Part of a small language model's weights.
Size: 8 layers, width 160, 5 heads of 32 (1 for keys and values), MLP 832 GeGLU, vocabulary 8192, 5M parameters.
Architecture: RMSNorm before each block, rotary positions, capped logits.
Training: a variant of Adam for these matrices, 94M tokens, 6174 steps.
MLP neurons of a small language model. Each row is named by its layer, matrix (down: output weights) and neuron, and shows model dimensions 0-159. Each number is 128 + 24 x the weight over its row's rms, rounded and kept within 0 to 255. Numbers have three digits each. A neuron's up and down rows have the sign that makes its largest values positive.
A block is one neuron, or neurons of one layer that tend to fire together. Before each block is what it responds to, as a language model described it from the Wikipedia text at the highest values.

Final digit of four-digit years in historical prose, as in 1895, May 1996, the 1940s, with weak firing on other word endings like census.
L5.down238:148149098140121106102151127146104136133132129171116138109100162143100131124104137093113135143116129103128126116120101107122135150135146164142136139085107141181091155105139139094116107131159131170138166121088099155113143150133122134165130151050171145107138116171159143185109118142084133111114124135104141134133112121092162150137124107119126109124099109113113097121107148119130081113188145122101154089098159141109164132085160097150129111094099128104089167121121153121109138119170093

Nationality or language adjectives and "World" in list, table and biography descriptors, such as German bacteriologist, Language: English, FIFA World Cup.
L5.down114:114082101138101130113132115125109114108142091156186144115146089116134093132123068164122109124129129154136086127097095123167110103133116117168131122093133133118114135112120112115178163136100126126135160158136109120114118136125122146133155136099094102140155104109099163106089151111133115121160151129107123119116138152155140163126123129141158117087144082107109122136124126128139106096129110119108066116145061166130148101146158123189087134089104135112164111162113128176147094099103143

Fires on the == (or ===) around wiki section titles such as ==Production==, ==History==, ==Release==, plus some word-internal fragments like "il" in builder.
L3.down131:094140177153107094129146121077135163113124100172145147155096146093123089160122124123088157144177132128082133090127088107091106113105145169096119091141113119148168148143112159128120152145133097109093139131148110129194141076106093134156148153116114151135131107109152131103156153112135119151170150147136106112147155135118121146088093122141135137126117165149154111112173113110176129136149159081150131125165127132156114145132140130160106118118135128120090106092146107108115125104130136
L3.down570:171152193106123083142182138090168123119127142090106119160163109134114145124127088104119124122120089157090130102153083107122090157105134133188114118111136132096155125168083150150086134088151114085092067149130123100134141111106138156138171122130139111110106123072133104162128146122119123145131104141116160176145107082125110120127107108150134099114137161154146112168113121105108132157104134123149107152160114149136135129135121105140134128116124129157145095135115135149152139119136146
L3.down601:116145142099066138128132102113112103043149121101123129134117137081151109152082088114130150132096141111084120101164133116127099093116089158111144121125160106106147166087123148153138133177096110098140120156129144116155129095124116136098128147109114109122113129136144128095080109107158125149156186139141119168139126124134158126104132117137138108173130131131073146122107127133144095080098144098143114163157104101150155124164096103124134131084106104128139097120136122140116151096124120
L3.down795:119137130126133131134107149085105157090096113130166154130131104098105138143128166097115140120114107135103153060183080141140083104143133105105140130136130136110138134128139154149125146112134106141138139100157092111070079115084068142123138143149120108091125064093144140130087149149131161138141135109151134132116156177125124145137116088137108143128138136147086114129145119159126105146125152100132134160109138079147170112108130125112150136139144119133083105096127150149130111164162077

Mainly the period inside U.S. or U.K.; also nationality or region words like Soviet, French, Pennsylvania, and adjective endings such as -tic, -ical, -lic.
L4.down2:131111146097115138172064136095137141152108049107140129138140162111133149120108110156163106115135145097088130153150147171146123103099133157135143156149152110147131117106137153135126164134122134090171142176133109166142136092148070141149133123143138090119140151113165127112151138138139133101129153092119150095093175133129137156159195135116128120164129106126150185146121132159171139138132128125126159146127162153099123138097116123141152159115133133098093164154094147122111126130129119
L4.down183:140131104142124143153125100157110138077179139148131131109116149127120137165185109134100140143114063173135163107162129155117120129152108126130167139127152123070115117092132157111107124121176124125132116136145123122182098159099149121114155155118114146101153125135114166125163112134120127119150115157130124208109064148102148128082167132161104121106154144138103117151120098103137121137126097119127094153117116110111155174136099121132127127121163131134110094158137145126157093138166118
L4.down199:126117132147106141155134151134145195147122157133113149130141143084123152137153118132139140093142144113091107122127136119097152139115091164110164086107140095129098116108123083149105168095113133117118112138143145087162113123107101135140212119073119158129127143158111173121107144134141127165108125143120068110109137120107129139148122137146162151105156124144107137147116126127128096105161111119105130113135165151114148129092169149184144124099139140068165115169087144130136102118113154
L4.down233:123120166151114100129125100136160128147172116137128144111145120160131083151117143143112158150108114129141088129104090079163129116101101108113117165112151141186088129101149114186118103188151134161133127147119097113114129140089117101132124088109141106120093119134103141101141150137105161122131133160137140077155176137129130128137129124147121103110125149117113152120092136104154168136142132160121113131157184107151085137070107134154104098119174129082102180142133131108138122111135129
L4.down239:096126115163137147111132099118134156129096067105114094134093149131145116121115157164145142127158124103152112150091102150150120089122140166107134108107132121138098114096090098104119132170098151115133181112132090111148113108154130109096146108126150153138114165197116131111129103124167103130114112167151128147078118104127120150096122102168141054136120148104083176142101140106091117132121112124109124114156150124120121139123175161134162136126138098131123170157142107121150116111101114
L4.down270:137143117090086158139130099106093139127128155106171155155181078117147074161113127093124108128173165141106167132142105107162133139124127113121153101136119163168129173131182142146088167111145113142112150138087118135114139109118126150084088134139105107167128126106126165119086109094121108128150108127131163136126143110128129124073081117138171116135177140162138133152155096112105130153143152138096112140145148145152146157122107128120119156100100108117119101146147132125122160158122160
L4.down317:187107121161083164101115130115178142166168091106116082120113132152140106111130093135149122098144121092077083160091113159102131128118117149118128143137146098113110124125110088124124179132151112098142105111070135122156145099092112112115125081164085139136093127150125159130129134143091097095132157145130147133094140114144126131150150149168104090146137139155126131122126123144171112162117123076128129085134118124111146102148098157119113153128140137075113122162154128128100138133132112
L4.down368:144099088175107136184142160143108139111124125148081098119140125104132162175109117121132134126086130135135107137140140154136125110108089125121143136121128123189088141098123122114122163107149127127179138103138141175115097133117168079122152153125154115116110095153117120149166107152096120137186121142134125130171126119159113114127146133155097183105130138142132105152136108113119138128128121123152123134161120125150172108105146126136118141081143137124185131106138185102207138136160129
L4.down449:127132101132125100135130172144176106127110161145148131103142149123113162150125101175144120078171143149105106110133129119106108119128083138123145090135135145170118102112129106144054125088086145128127115139092179102135146136154148117106105098139100167112159136171143139139116131140161085128132142121113112138146138107111123115169106106141131112115148130130123121130146166139116096127106165108132043129156135092127144107153134136136069121131121165118101138104131107175172128145163146
L4.down548:108145129178096107130142118141103152103140122148159141102121109105124129137133132152131115154122121114179145126126129106111140168118091094141141149163114170081154107124116076124140139154123154121128105111092121140113146131095148103171142108100152136070103170139133115132101103128129099113144085154132106108158155127095132111166079100142157107146145121138120109136107173093132100087167100120115134138094124122124131118097126140169098103113122181158130085068145168138170152122123154
L4.down668:168097155133097144111064153151130130155119126174108139123118129100098161144097064188174117132118151106139116156074119149135114125107107195137104153123153131161085117159127064140127150140129150121140093135106119113164102132129101088117147150116131126126145134162147137096128135146144073118130150175100109124155161129129129111157124126170124123102136120123115141163113110122164141115169159101147124126154128148122157143089142142165135152103102133111097146123144144122141105113129140
L4.down695:120063110154122125111142126149139157116165146112129111084137110090083150132140089146111129111180150115113114152101126162123123126140127133123189113136131104106127164126080121120156114154162110138150124119127143101168120131091125111107112140155105122131161121126150103136110118107114101117134109134148140068116150149135127175098142105159112166052088142140108132152146137144104127140094167091153132136116114101115152099121104099193128109126088141081143116133147105097121134119086126
L4.down786:157141078134161137128141110121093156098130097180106174152152129117170134131115114131169108108211147141109122158114116058082122145121106142128152123099148094178113079120115167119143117179135174143131134118094129135194127119127095159116113128133110140150160159092150149141100154126120096110121126112137104112132162132124094073125119138145153106117128131094111122127115127106127138119143126127111134095129145104125128162145138121131152122119114123120154097133129160126161109142181122
L4.down787:174129112164112141136142097130137154107149075170124107118127138108146096134121112144163129151152168100151148157149152108124124164127139112128168104155129117171155147093135136118122118186127138145133140119146118117150147116120158121166086147117113140110118121169142156137104157117108069155175118156125080114117178160183159156111129118096139089119130139129091160123155153150128140137141164135109151155109165108103136188121150127110154145097106092105136115133129083136168137134142118
L4.down804:116137111117103129144102124178163122150089172161157129125104128129157107130137093204142116161122145146130142144125101086158107107113126125123145130148087075177142140165112109135090147156148120101139138085137116119163115136119131118080111126142067104125156155121115103145141127078122128118147141096118099179139122101137084119119144104132137121139153096129088141118094119172143140124129140142160105161140146139139108124124137087129139138100099114141143058112130117107145076110143123
L4.down830:167109095141130130119110111125121135120128106138155101101148170086146150158128103130112100104151166094101153142129140123141108122104099135104168101105161109111136155127133108118154125123149136131148159133128149103159146141125081122145108149175104176142151087144146117099100162106125069148116147128097073064109161152140131161142120157124175139148133144158131147118136112123118175149124070126125134152092127132125131138100173107171172116142103100071137131142154139117132152119126110

The last digit of four-digit years in dates, lifespans and season lists (194'9', 198'9'), plus the dash or colon right after a year.
L3.down329:104139122121125158079136149137144076068145113087126120157129123133134132115085172098088123157113113141136104108099099159168125124111101151159154135128125098112118134122080102087139151133071168127110161124113093132075135186171142128120148145146108118157100152157073122116127104119119133156158133100117112147101124143143101126113104141105146106107142173106108154131132144141135123099055138154148139099103104141143129174142135135150148120104125135128141102135148138153141166114117132
L3.down470:148096096136106097149176123129153142131121101164108158082157133095111143116121135105098129141132141110123118125140145129122129166113142149185189136094083115140129123167172119149144153101041155148113177135150121194131131096138100146121149126127139076125129129103133140122133106113150109122133114141090157161124139131126167140124106102122129168073129172126116109120143122164134083121120129097130121123118125175106159132129135124142153142101080089150116130123108099116111124129147134
L3.down534:137163150136178113121143089138117152111146124152151115129083187070124069112129160157122162118127099089103110097139110172139152129108119168108128098152137131114133139119141096097123123198130119151123118144127140158152120166142149175137128138120109191111154153130112148145165132128143112107111140168140114099158120187094120136139122135136139128134092099180141151150174109127116108119155119119147094089089122133114139168122138156122142109140144109130105137106153125123148107148109107
L3.down597:109168142157118098124161155133104134124068098142111118135155095139110135117135091182099113115099100134092087105147090101155126152127107179174156098130113131118096128149087103128147160177107141117143157095077136134115161134156130096164170182113117136142089137156158104147145139109145129150129136142103085147155118134102153144144116112121120122160123137142111156132122158094102129123139145128095134103166130122116142128091161138150098111108100118176157090144118123108105138149144114

Opening ==, ===, or ==== markup at the start of a Wikipedia section heading after a blank line, as in ==History== or ===Amateur===.
L4.down0:162119125121155113111080122136099146121139114121084088134077163173141153098089150109148095127141120103130137083129092147100134138115148144137101140161073121114150140137149108122104135103139141104122164150159109171111110111139150106120095102113123159132086187114141133120124128099140075135116111166113081112114141181099092158154126159165102103130151149088128157115097138107127093140146140087080141115099132128141137147098121139104115126142116152145122139147095142150086144145120108
L4.down47:120146155080151121093160168153150155111163122111108113121132111138086079143151149126089149149144111130116135120102108129116123131097155124128151095110130110095104111142166125100174109137088119171109154149127110139103149129118146141102141100062130144113116078148160111102122090103139167139120103097142129111088124108165130126105125116133140128083170155111131146130168112114110121136137113129091114121125098095091084096121146154177133122101156103109143146149097109155135133122060114
L4.down67:135177182088057154155106122112144163097137150115095132126175135145129125101113113144124139148139112168139134150138145128125116109124103142120156151141132143176103142143105160114097121114127129146129123150157109150153124101111150151140129164117165100093132161144140164175166137140151112102140134145122136068123114149139134141117095113111150102115136180132138133099095127134106132115128155102121140160093132059131120102090118135154115135107174145141113127129114099131165099071078104
L4.down115:170115147072123129168089131121123135106081128104127163145112134162134154091100138143141138113140109118123115134098091124105086094122138127113126102131162121123122121117137117152153118103095063103107097144098110093160127064133123153105074148095118164154175165131163131126146159121126104133173174119117127099115132157174158136131161149147094125115113116140130137128123169171102124145139120095113098094117151124112133133132103147169116105091130146086139114122100124098109130130157156
L4.down197:125179098107141123123102098079177122103148123129140119167128103137154151157111164104156177117131136127108141132148100107127135145111084077093117130113157057117170114143145120122114102113113147151081099121114120109128116117129115134145107175108138151082145149113158138122185130108122161136111154116095100104123121101143141091102128138090108127128091143147124128128118129131146098138140100167135155134111143116136134128142120136079137160161151085114104091098101102134166102093090160
L4.down257:161141141111112075130066120108141165105078146115104102176130076164156101137107120141126158113141116097104136113175118159097111163114155124155116161109132141130122117154129152137118156120108124111129115123116123123110130073111151120138080151103128129142112162129113124116171129123130122156119122139147122149116085126110162116158099117137113106138113102144135141137128113152171141158150172096149143140095157157156127142145130100162137108156137082093127143113098092176119082109102192
L4.down273:139178110118094140152084130146157133129117102111129148136180129099160117131153130125129115122126143097116173163117126148137158131127153169130080131136109111144141125117093095171154130155149113140106164111149141106167111095083127089101139116145121084138139100125104104140129191089175133158139179121135126142104129102117147146187088134125150156071114101196132132096145114166129118113134106129148099141113113135137145137115117094126097156121130154110088109140121142131110104130151129
L4.down301:121114095123134116107081120112107090103097144121128116137141108200131133117123148142105104084113114099136121132125098128156115095133134203109075144112135134113135146070168140128173126159122173100135104149167099116107121131101109122089102130134088118131132082143126143129135124125144109132106124168139096129099119113123101177146149109128111113098081139123125174135109142106115139123122099120132152099139150170091139095149125078138098110145135103132144164081096122123121074139125127
L4.down385:138155152121114107102068136127152146105127096102086161183146166121154119104087130149135110132133144102079093129110109115134107139073141160107142149116140095128158141093113147115156129148089102090162142177134143099147117098099151114102120139131088104126120137147102147147124106136138107125153157146138107132134141112138182106140103150114112116124141119115137176123110119150126102141084125089169126148130112119080131127109146136134132112124129103086114080113150139170154159060149117
L4.down503:130119135151160125148063154126131154119136096167145144119133113129115144117139107154126159145155096114135146134150126120146081164105139151145150119148160167126146124133167130124113171116135162138116136131133132116073149110098102119158131078127082138088139142086135158129133122073175113128082146116103123103139152129077155136097109103137128152090123135168170105146139120172132163121124096154135106120122142124139107141152139100121152120098096106120133079189104074144140158120142122
L4.down578:137100064072112132169153142135124140160099132117136108164127107161145147097182125079114113125140133125110160125146148136125119093087160126123129122092125137178140166123109129150091141090151136114111141136134149139118105143150096098101125160107097152158144124105093133126135137142110114105176152171130123120123171128156112103130125105104119080166084129107115128105134133172137152164134120164106142119082187097105163148152140140115123118107134145086160130114106110165120126151151131
L4.down585:179146137142146178113112108139107095115091133111106163160109137120106083110128090162131135155161109104107109084113131102108098122110139141099138117091171128138108157146124136147160115123103110142154141118148128107160121086114086096163125155129134138140106111140140146140130105154162100103179186136108128166121129149131154143128158118129086104132112128131134132165151079086150077109100111146072110127086085143130139134126116138184143123141117109133113110122120133173161114099150118
L4.down600:138128103149117124112111144167125096125102126124086120132101113126102116112125074177111121127103121110091086095146117088075118129143099102141149119143166124129122155119096134116160074125084081177144158152139172144133145090100105128135108131110168140155093112123137159129132117093142089132110172145111172151083133138119136155150109127115106123109131149063107102112114132105130090123101170091118140155090083129155111144148108095129122141117138136158118147125140146114140141130160098
L4.down657:113169194128163095124187106121170117126122119133093120178127159177122092088138137136128149114151121157126129135154108173108102091129144147148121127107090137165123150095113189165158142129132138108130107118110123114144103107097134133117112110145111095120104118146142105144115115107130120115177129141160133160104101148144142093215148155182109127152110135105119170117133155122123124123133167150112112099134120119175139123124129091148099109137124139106125161127110117133130139088105131
L4.down686:143139161117109160143122123151090137051122110149136116134119169134119134129138084088150109119113062118073129110135113130116117127118107126151182103152142107121125158133187137139085104137143175139089161118123119153168132109164124076165108120126144116112112115171132144141170115140136112106110123176133075169116132149133084111119114111110130111126114153100126111131123093117129133142108137117162161143155148132143122139100127168166101110141166168139113091127106134141127102096139144
L4.down721:121095119129128125099135119140127144158138131114126126137150130150182132122109128120134108103169149100125117092148124116124140112133151165137097100084141154152167113121134131166092152146107144123146130150147191120165149139117090131082103128116123139169149079172122112125144103142140093186121139087123175121142096103191127117184180127145160103123144094140134152124126130093090126150084111143118125133134138166138102146178126118101152145118133084120129150146110124135125141182132157

Mostly the closing == after a short Wikipedia section title like Geography, History or Plot, plus opening ==, early-paragraph commas and table pipes.
L5.down659:092145161122191111079089142153149110101152102160105158159136112113153132167098151165121090142132167150146117144131138127154120116113123132159102151144132127070159133083129171109109169134173129120133106149130110145092137145070087139118150123087121147142100089152137111118191099094138125163101135115126153131124142131051163142146140133123115121143118118139109157121127168153097126098096125137132151130076120120114118141101136118133157137116123109152129131094120108152127139121124134

Periods inside abbreviations, especially the one after U.S and in initials or titles such as Booker T., Sr., Mr., St.
L3.down24:094120124107099089119146109106161165128127130155122117105110115083130139120097090146143100097123146149141152136154146143143144118108120142138060159157122131180140130136121122178136156104178135101140131099137121123075139140122114165112159102194103130124166157123156133096104116137107117120176119152093155152115152057164143160121121151155110099126121118151102141139135151157143119141170099080155130113111131142137103114106130133151109118111120118122155137107156115117167109136160176
L3.down278:160127159143113109145167140095162119113104108119138126121108106093153114106115117116140135112149186152189171147136168111132116143136137188118141148158093131146135128101081149146161131124118166124153093125107132131157107169114092129144116092115158113113152117144127143146090113119078130135108140142139075107126148096154152160140150157144139104132115130092051147087122153110133125109100119103137123083098090110136115111139067115127131153093128129103127113125129148157109132096115121
L3.down783:132144128115148125141138112109119129144145093107107120107137163173153139097102099140128112140076141124155144113148188141126082104149087106190133145144098113133112148148125166119118172108118144164124177097168118130121138123131181100121137077171108094125163121128137111132086130159081147092152131131136070137139152109148086121149135112128131119129119136132098183108141137105138111140092143155123137123120146123120120125107140151137104126112143130125162131134170123106112160072165179
L3.down809:136133097093122119134125107116140145124143152166079089126128126112174157126103084173145154137145108130123145142109155160126103124114153137167119141164135122151128131120111099108151165180107171147146167119148137192159171157111123132136177110122139076108135139153112156103086134121106154130131141118083081080145101105133133113111134135106124086077129120134122144113135168136113145130164103119114126091146089117147116169153113131078129122121101085099129144146141122113101142112132156

The last digit of four-digit years in biographical and historical dates, such as 196|3, 188|4, 198|5; weakly, a few capital C's and "in"s.
L4.down37:130103143093128196107095092124162156135084101092136182135133107122140094126146090160144136145158138102132153113130099104127163150167111139136107150121156115165107150122087109113108120118142129135119169132124168177148099152113143120155134155132159159145109136127186121101132108132133126142118142135133076089134159130125126125094113111128087153147131116118147122131107118144136136117150127118088135146064128163128132140117127154111130142092133145084161171103166148102174173140151158
L4.down144:102152126106104135172106156128149153155107138094098123083122115122112123137117159108174104118138145113143120161103137156117110116113129118086109142146116120114155087120104115091107123107139134149150120116156085130173109130145109103131125149134135162163171185151145124128143094155119078118121171144051117122098136132099113157138126142083106139090138111153084123133129131140133101099142123139102164147132139122132130150112136145042137135104139090127164103170138167166123131116118140
L4.down175:124178131086132131130146138121127164112105101151140131110085123157141111154112167160127119135061127104175136129135112123120175086103138135123113140123123125154110127146139130128134101085150127114165105165179085141118164102112143115122110149089113116144126126161143136140167162087095140123141173127101083112168142130102153142094101152134054138143131100109130137115134097092092133141133115139149136084144144119126168095112171159101126102117140149126098140132117175130104116131128154
L4.down198:109103093150129113165133135165142123169070124137128144123121112117106115131149137122113111114147155125172136106136136111129110127087130118078175084122146138128093100160124115145129090107113130139130100127118128149134097112166116096151194163098181109163145068109194099139169118119126084127139153101105099094120136117145125119120112088120098102132109146115155133116166124132146135135132121135101121122135107126143152133170128158148087143118152119205103108161110122117113117149130116
L4.down224:074138128106127134122118130125091114152093127123135150169115128069151134136118133146134109136169142106091139168127100139122163096147130161116150148118144117134142122145193145107120086132115092138152127095128133145125120096175171116113145139147112112116204116143151117173151129140151110150131124146092097108153164175107085141128114136119125093136066120139149110130092133136156111111137096115142148106119091160121193132094119124122131173126126113075146102112115115111122115106107123
L4.down227:116102141119107124139144125133107114090126145143124150156127126161111145145088152133167107109145162083155153133096109141152167125112093099116126110122087088153117126080143121124153136143112121142102128144136175158117108136144113109159141143101175154125131135106141160129117150128133071162083146103134091098135150142132137106146096131156165141165128107113124149164115154113083130126116106153169135098130178148142163185083086127140119132126117130081154168086136169111165147129137139
L4.down230:112150145135144137138109121138107100121050146136105122117156133142105114109102118076111106120126151076130117145087135127156153121107122141126119101148116076120106120182120102091159129121066128125153083144117127072108168140178081128169130138133119165099146168119139152133135147158155136132112128125119125085162121135122111133154118099144141140126102100127157126109122106122164109101134166131139085099109151118140126153102111138120098133108131151145143171141160100089174082123112142
L4.down285:087115135141168142101097097169134132096098138107100088102119127107154156133168063123131135096099121125113194125133120129136146100149093107102104132154123140150135152164098108147142097127102084131100148117121092118088127141124120128184080173135154123125073141170145102152141100098152134160098140115140099155128112158122100142101132146160116118114124127121105154111153117135097132124131127140150140137107164095174123123089154124155144138128140126159076153138149100115160150121141136
L4.down414:137137144104118113171113136129155130122171112142153131101080125125139146124126138119161114119111128125134116104099133138160131122125143067135142142182113136091120111165111110152117108100089137101104141137166121128198116080124164099159121168102126151150116109138130149114085148132148146137104174168106113117150139152071131153131113113110166141102123108139083142144153104143140144098140141131117133161136106129130117159104147146073155140081123184110130124127101139158136069116153171
L4.down429:141163107127136151126113109126162156168163109123124117157167117114138125114144144138162147146128123150086104122121121132142133157167142097113106148147132130093144144125113160143109109136112163101128126156129152147121128104108146090144104176108111151099128112091125100087120159138085132146137114082070116164162129104104122134144181106157143102129098125112081126166114113116126103139137148122130161210112121166135131169155125181104085148124149157105141145161167125142083115125112132
L4.down458:094076095109117143135133144088114135139082153104112087127142098108145162087156116154104160120159145153124069128133110087136170114147116142132142140158148137145148126101126104116131166153162102117100158077149134115117122137139116123155115173089151123067146094150116105171087150130113137101132116142120119074113121090148133137094095136117118119109080086134118090121111136094112110153132144096106132129156130154102126101114139142133147138139131154108107154146148112157179150148102134
L4.down498:122101130152121103086086136128136124178132110155193120131100141188119127095090155088124114153128097120151167154101131122136132129129150147123155176189146144117118134169153134144099125140125125125119135110128120109107167100151134117151153144104144117112152147124138094128148160141130150120097153117147101062098157145059145134122147127127131110124159123116169113137145077111173170126085145118123121088139133138137116149073127128134116126109113180120133094124108111145118099132149130
L4.down592:121145118116150120123180136144117154088126114162107120112115158096149135118111146107178114119106128106172133078104094129115117084114138133090124145127140131129142124103100108106093146186118154088143135116116096124133145143167167128142129114093155131122125124158106091111192098116109100165161146176135150107158108133109093087152118100149137111118110166140108137162110119113136122086128146134078086118169140109146152132141142149144117189104165082119122148143159138117132143105140118
L4.down594:092115132094135102145144144125161128124172111152159123126059131138109139126102111123135142129187144154131126130129102128080121126126102115091165136153130167114131126164111097165124123115138146123108096133165132126136142150106138106120132126157144111100125105151153151140106164168153123129093128114108118148152143144119135143130120103147184131136095118093123091107158183118121148125110141180142114119168121114154177119107133153125114144066117197119136120173129064141094144094136139
L4.down656:127147132162122112120137160147132150111120142139125140135148133133140101137101096127140139136144112126144177113168141126109086157110072137119171173073137112123102098133138177094164134141119148105123138139118138115171123130123171121108151134152135167146177124103129149139108102115113094140139165129145129149135072116152130120130123143185131096109063140107144116115113116082166127110119150141175113135105111107120124151161164109137132145166096068129148123169112125152091140156144079
L4.down708:118170138147131147148135135153099137144138118137090101144110126121126140139112113123124139142120101121143153117101152106144115124132156140106125150133135119126087126175171142148076134089145139129131111132109115089114127077185102094134184159104101139090136110083171083149130130125115136123127093144094132173162091105077142064089109155132128091149108113159163108159115103147159133154147100138095118129091092113141141138122112151119128140139154173158148129126109141117094080139140119